python train.py --n_head=5 --n_kv_head=5 --head_dim=64 --activation="silu" --norm="layernorm" --norm_eps=1e-06 --qk_norm=false --bias="all" --tie_embeddings=false --optimizer="muon_hyperball" --lr_head=0.0126 --grad_clip=0.5 --decay_shape="linear" --doc_mask=true
MLP neurons of a small language model. Each row is named by its layer, matrix (up: input weights; down: output weights) and neuron, and shows model dimensions 16-271. Each number is 500 + 50 x the weight over its row's rms, rounded and kept within 0 to 999. Numbers have three digits each.
After each neuron's rows, "fires before" lists the tokens most often just after its 100 highest values on Wikipedia text that the model never trained on; "fires on" lists the tokens most often at its 100 highest values on Wikipedia text that the model never trained on. A number after a token or word is its count.

L2.up258:570533480573482365414463467528480536582490510457516513509500479370517433502442470422547478473465405485481519486500559568509565557471576499478407460490534458479594489444561547543414494489434515489452531554479502518507460412586428517494423399565539554540559518529550460526520625462426569519475431454455576557482478418457446481555580535459443527549481471493499571448508549524545601513563513463491389454479569455527392556425469485505461508521532469398430580515482531496579579505521484434617530527499443544507507485529507480599402560553496560608468521475524594450450540484491497528486498578494500463432492530469495487459469486536469541628553576576461435510542460494472489425441528443476383403488434467499539547497544493556522471485546561433608502501513489457502511556418485
L2.down258:544511548487521496540520455523489533546563450495542385525524582405453489367533468568511434440525524529451509601499474536508465527515589498506506474579500538501555467494516485480467499471422513592525496487480500575499588566416555531418481580425550524518447481449451505499452399414476522573421460510496560446530503457542478522473520555466540490450495477499476497589492486516435565537419508428437607448454527520549379445494435571509567470495541479443560554471531496525463557476477608478547509589539522449544422608562477494577521445554528522526499410520608611428601472427494411507551554502509479433533482480487502521447437424433490533588451554534475577423448546513433484473517549434541456389431533477469564527435468433483492537461484542458556548396450457496513494508523579
fires before: "|" 41, "-" 11, " " 8, " |\n" 4
fires on: " |\n" 41, " " 14, "\n" 9, ";" 7, ".\n\n" 5

L2.up969:458547609444485448465546490447508467463479499463569566483430490460591417479499382452511613494577428463501503538494586458483459452467495557540463496590597626555554506493513472485454501465584462534481409594532503468520440491520490559586476500522427426537559565482424516504469559558439557451517500503519459423535484443504539598516516584542507618504505491541527537521551537525565539403492524461520447456564546413565502522517439518499531516384572372568445492561477433436566437448519528541492440560483536520438469575447487469518422544461551581429497461483463522454451553571465511490479565581482500525556543560501589545484502487509540465372506525551556382578486456489515470343459610401541496542479486506552446518566469576501401465537559433457451515595463485511526541485545451
L2.down969:558598556447499489469690533420393451592483490539426496460475539588541483492506402407515497553506440467453591527400486461607434481504536436491518485438599497583523453476537490575529490506481446487547564526587489445555485501493512553465425478488449540474575518505551503487482550489491553472560528464518450606607499491581557468439526619486438490504512523529486556587463478558511500492503490484512469492441568422507422506459455512526466566538481508470488503548457407478490442467528502515542495483548427463577617513572550464434521453406574498521499530472556525460564558449508534525533518433545327515498550448494467492447487499447579454544530527421470487453482512552463559462523548419517423501533491513523511467553517475441502479530416493494384618407411499509369538478504451
fires before: "|" 27, " " 22, "-" 14, ")" 9
fires on: " |\n" 26, "″N" 16, "(s" 11, "\n" 9, "°N" 6, ")\n" 6

L2.up1416:538472395548498456472556578490651471489600592564535459547482431413497527482498515522434483457577478466492451575438458435524563479438520444537539538570603393553540529483512590554428531503552442470454524513554457514456557532520476472531499487441468483447492538508478469587508532463490518452554516572490416446450475537486493562418552568366513519531587506466547497542500516510518481416475474483573472370475479567524522447541494491469567495506411573474433582527408452432532426517393556493542524373500528494551561468493465516464523558437566491529518481602387557567548513490560516485598533546472423485594496481515567561476517526560465504530545417481491418541450457546460524432471471481463616495528551519551473497496447497625479546551540511541516433487578608454503510472599559
L2.down1416:552558492501532472429542509482438479449413515493529556448502523592440500485540563529574489530446485477455498529493510511503555492454486406511458534507456521417450547484487574530502430493550512578558434515574473456467475539498532554480444574535555487485524500469461499492551526422460426589431466569535573501524476545441413490460540421545523550498503394386449472414517449478624460447418567571479550506587388511429529556461496430425407450548511434489515454571474476481515537517530439552478509492389488515390465585510499413467524444486481508528455502559504497573536554524558527531455521460543521527560572458460506481528576491444578426478471522462575498477521525406539512458535550452525596425452537395426482469498491523461423450494559522464525487539460478540561490496484484
fires before: "-" 95, "=" 4
fires on: "\n" 83, ")\n" 9, "\n\n" 5

L4.up1131:505535453479474531596533512428512523513532460541478446538561417527472522484547524474471443503524487607492563507510512502505461567557453555502449440591493527390450546479526583476452571533395596563509483484484452532469385532557505553472466410431601485467498556549496568487545566364454524521457453497535535500558557524501486533517446451445476505482485415519608498530475428554567530398496493528461530490479476448438530485449461469536454508452532564486598554554541509537540572516583434439536479589514538372577478459589476529464542335503582499592531506444502491540404482546462488493552471472482454465508483529420470541501557513464571453650477441508558456544420503460515561494380545408532426494434494504472579587473513600463537548528594462494494495524537521423498473509419389
L4.down1131:468481430485541455564507528463577499563480534474531560481509466535441505539514544565494530457526529592512502539600451447543438477538517496525461513536521649492501476525531592508438590521464546493494521511512508510416437453573539589486468510505572495470504518478472569453469561413461500457473456475461516504517522554469469511417411430493503503466494507488560498469551539584509485374433433480409578482550530534639534516433446500447513528463393537537607565502582508560587532519522455461548578516525519422598436466498515458456512383503506519565435460440575501404393451470505489508507444491495455482476453499525556573532492567533457506721497499527528442499444556506561536535454515384509498479499542461494514548434463531480478475411479494508505542522577445490456542495495425
fires before: "==" 31, "The" 8, " The" 7, "A" 6, "In" 5
fires on: ".\n\n" 66, "." 28

L2.up645:523519562537490482421522472406525531583414543491531498538502526482575488495507458503526505484437453537541547487538557613485517423435439492491508550533527414501582472403471519436561547403469486531487480534495517492473531431540506468383434486484407589545579615514546509500497545500483465554490524489452524529476539547573505520501533576483510461574456476522484502411600511508521545496512581455498478403458541406497382458533511489473386451555594386459449517506461529474511541480474532428488550493491546509448590590529493511532450550485440457591505483554502585411545538450528473516463539535446491478451475505519486531465436518553524508663577582521403403480580457499440460359499441465482588509544451524497502482419632457517534464527463469556437433462534458449494503421508541
L2.down645:489510513498485519515571477452489447528492559469514428563525560540516479457517449502487590448406499508533544485476456526536463413542486456483491438520495512501504412462537522424521457448419513508599500505470522468436483470452551477477430486447383466521591560457520503537421482518504533568447598416510544511514494447551594488496607529568496485498500452465456489576489514506526508448488499456453485502553551469540427404557393470498478474488579449445490564449481540513341618467472561516435484464491516502461573647472589516517439492500528552624483424497548533479523496387519451565507537458541503539496482504517592529473525434438464572582527616533556362466566418508484470492452507572552523512518436512522528473443490514459436509510415488408537368446438534427509536462535485
fires before: "|" 32, " " 31, "-" 14
fires on: " |" 41, " |\n" 34, "\n" 14

L2.up644:566490441600552470499486536436476560559589548408494520450512420461407526494495438447664516532462402490528494493484544526514530449442475499543557477455498484515536489553460520643536565582515515498484528497523500527407450483534431471525443554534429593536413501535558502533538532549508539503544434484474456640430401476483476531427522445515476580534566393478495478404589493483560528548533527634436400575479467432463509449475579455496443481550453431435440500571437502525502504483479514523563492543494454464497558466489473529502564539468553461578492492482472535486553501531483539519502472602559542577424483431466527589433517432524489552640470447476464437466460467452487522533476416538481579370535498622541499583626550446548505424474546559497511459607505482435563474428536470
L2.down644:502488577446421535457408481581494432545477432653420468569535529597458596462504484575513545441503518477443520486599495410486496499434445446458436505618469533537472527461423492491561481482607439519538422442498581461525456587514541536490514452525529487512581549494562578465433477508464493543473516465478421479468522574473483515454436534513427474491507501535486489593506465459606517442529541461611492533618553436452522549465406445503484447525360468455530531599440530497495396524503516565535500546461517429410520510514526534498546483478393516553560472545530472470498502497472512491468522509456446513451497622451474419547432569519497436391566521507450451482508467514555492487589487488490455513448453486469601556513462584490510466570564410528537470404500472464511507499445509
fires before: " " 56, " —" 13, "|" 7, " |\n" 7, " |" 7, " R" 6
fires on: " |" 79, " —" 14, " |\n" 7

L2.up232:573434455627472502470554482450627492542460601455495432522464462479496562470553582443497449535490505530544423488518409420574503530470490428438432505495590471470467431519454545540484536485456449474473503492546512528488527531450510385569532553491417450564492577465513487495431525533550488525564533525606535423530583468449520458486563479465520529450478449426520528501440497438621485439404496473488557530513462491546551602530573468534587544472407566499529563500537577471440463600400536511470506555489476520458510498518438474555438453426571479494455439550440506615524581492564432453598467442503566537500520481483559547535522556499511523513416526457590552540526416469413574525478517422577540531456377547577434444434448511513447415511452569445465542445593552528502481507492431
L2.down232:445541506392559510538491538496365468493555423527512501384608578533516489577475532535485540524525522508495532522543537515474480474533561560557577470530504548513495571465556463456557509529539562496529463511484479481539537460538420550491465468514533569447475444575451590535552467461411462535499501511418432623472419534513505529498550478491492488519521500468505524469571464487443565484503484471595478423538472558489473332453447485452418457482585377456528413543461466533571532383576523506574487524502479514509509447460526506517527514548465465482569564434504550399444449510516533483473485511472429445515509463567428497486461445568462447443530501456487460458354596504548461529546431533416415503519594399445582511538608474475526606519562485517457445541471422481451456535498517
fires before: "-" 45, "C" 9, ";" 4
fires on: "\n" 40, " (" 13, "S" 7, "-" 6, ")\n" 5, ";\n" 4

L2.up544:556454451542570534521561527511434507567490540483486541520459575465547574408503477532445449449532458441456577503508387480513445466505477472473549463564490459458507436562427559550520435539544489576468530522558607437475538503527419492527439496485522423566482578380579450512529561482508505572457479514574387471402412537423486522412472498612466452470541443444537478456468516512512555553463409530646633570439385481536486647475576446582414482516498541529455546478518443590372477448503499450464446539574504533507459461520556515470493489462526458427487552467553467484429522510437544426498494529577553463515513585549548474567517495516522413627465606431553492547545447468563453511496481466451517520473516500585452556577532568494461474503503513551549574576438564501457515508495563
L2.down544:442494495459368449431444382486600493512449485489540504444462390536445458614489559472618534537496532562551447463533572507499551500467527537543468533470505480508497558477563487432533538477488521470489380486473392557523494483491524464498564536467486546493511404601439529461488498521451515470609517490423629504575557455591570473552505476444541523530439508482475490583556510453503451460522593501354365405477600523443526371525453557445526499513514471448579455466484497437596503548551505447570586530425489526503523518446485505522491509485532554610472488555498504501553512542505431556530497480455509484502479479469491530421570483506454564393490402569397520454446602520471526485449557544554489552499485513468491462471452472392547485480525514441459430504578491540565446475464472
fires before: "ican" 19, "B" 7, " of" 7, "'s" 7, " football" 6, " F" 5
fires on: "ubl" 25, "lege" 19, "&" 16, " age" 11, "mon" 7

L5.up1331:528546480548587523640512471373496540488488525469546457460518526489470561502526435595462499504489441563534556492468530532565413513480422440564487545495528556557489587374529519532413563490467532466546427522594544472496450492530490491438389469463556493514511496517405532539445553456443590474382423437516519492458597459529501537469553479407464423505479437577547493560547518498540541434539495517389466452542489467475485486442459505541501558528460474581452586508574481541574503449557506520481486536528480385641489443527517504518496476566575571566546510428539511438399574541606483438461470422473413570463483542484420626513544517522429560648439461495496422520411392524485528501468506450513433515511462467528511595567498509456534496548531459483501482534492563425504525463532501
L5.down1331:449558416503543521590478468440507500500486534398554467519523534470453499540547421576518529467498489544588556463475454479538499515516515466524490511550543578534552527477635539459420551558492511483506409599585516457471506538484525519411397481449498477495514470516414584517455513516511570421426477568493465524493551492524508583498504468432487499475579485527486497511485571536508521376514477545278525513516453470536460470504459520583564508491380456479570518549583491516520502527548520524478509517588514384642473502524496524511473372583542575543521409436547494410493550508552484449459460569555412580476490536490502627419451455498388510691434506490483410501453456470505506532489493470503509521546427451491474598525507556477468476487494499469478480530512488471428563457543432
fires before: "==" 36, "In" 15, "The" 13, "A" 5, "===" 4
fires on: ".\n\n" 95, ").\n\n" 4

L2.up865:552443446620557491488518548479532536522465544473553489612511511513531541540486484377422488563536407471440496524474482463602478570494588439600596486424476430528530482455496484485523492441416491559531509548482513476411570492403514445475472460465506563444509394480538624434535549571583560472553392546480514479513568557594536498507562499483535534551467457440579442411455427474538485541534523538420454497410499486489522495531432516515414483504550501503384400516595482458364485506521453526488552485569497550559557511479532547475451509458484499397469397500500579566477554475502410556462523530467519496529567535506568520535546428491430516548519509422497458487431373508534487496510506498460604475570522507532452447423570531480465416501454479496514425519561546580525507500487491
L2.down865:400531531362515509538478426521450493466495459548461525385522452499478487493576565626600490428491589529519498509569524546396479448553410507442457531559538512450463567504483534573446516525604504452452471448482455534594407510576484519501503467542522420529487503492520425583567496494390471505438592438527532519503489418425448500484460426484451471476551510448438497629525572528500576559512482415602544497552504468500443513411528441520541463482389486482553584529428533540622515542474453450513464507452463489445510473534401478474540480536467458576498596491550407502512468592465552466519528533574442526485409514480437484429487571506516484474497500532534557558578566490495525487550496486534435498453507512427476522562504500543494556509540516485514507500501473486476507479520506
fires before: "-" 35, ":" 10, " " 5, " and" 5, "erv" 5
fires on: "\n" 41, " player" 12, "ms" 7, " club" 7

L2.up523:503511565585522541488498587492484567519483460449449456449487562604495620526495478527563532489514444538556586418472547397470466492498429525441614543549459596501382545482453515431551556419487471501477483462516472536533394481516498459528422487426546473528460513469578542576471490507512555487546472508557519491614425496514529473547441509532467512541507407421522543453479523485569609581560542397432564455486518483507472505469503455548461556534539493466511525474538496480461455419527477479550491457494499503525472463577475509541477555546492433560446449475527445431530527517508462615554551560492568378490478532538519425454482469476533443522610489454532387540564349418490619443427482455482508530453507512430534479491569478469537477421560469544486518498445461448500608502528512
L2.down523:501510450518467568478522584475515447609415449461479621513430526526532460540541458600522471466520525477598483539549575480460420491411378503507525445484547565500461539501496530546449598489489527611515527510510546438483470442534512517512517489557500437452564530513429526512606571440457564561397428512574494506483535533437506552407465449415494555543560470440530405581481479534526487452420500436524571470535518489531501571505445409484504531451465530486582603422520475596599449491528460515530511506468531503571476518534529441545549425472510501564475470441561513446392538537491537536553535470495553500462538485524504470511554542465515521536537504528487526466504428514453515517470468348486485423498506384437534476503522534442418503520563599455487463534474505436493489587503467
fires before: "==" 33, " He" 8, " The" 6, " It" 6, "The" 4, "-" 4
fires on: ".\n\n" 46, "." 38, ";" 7, ".\n" 6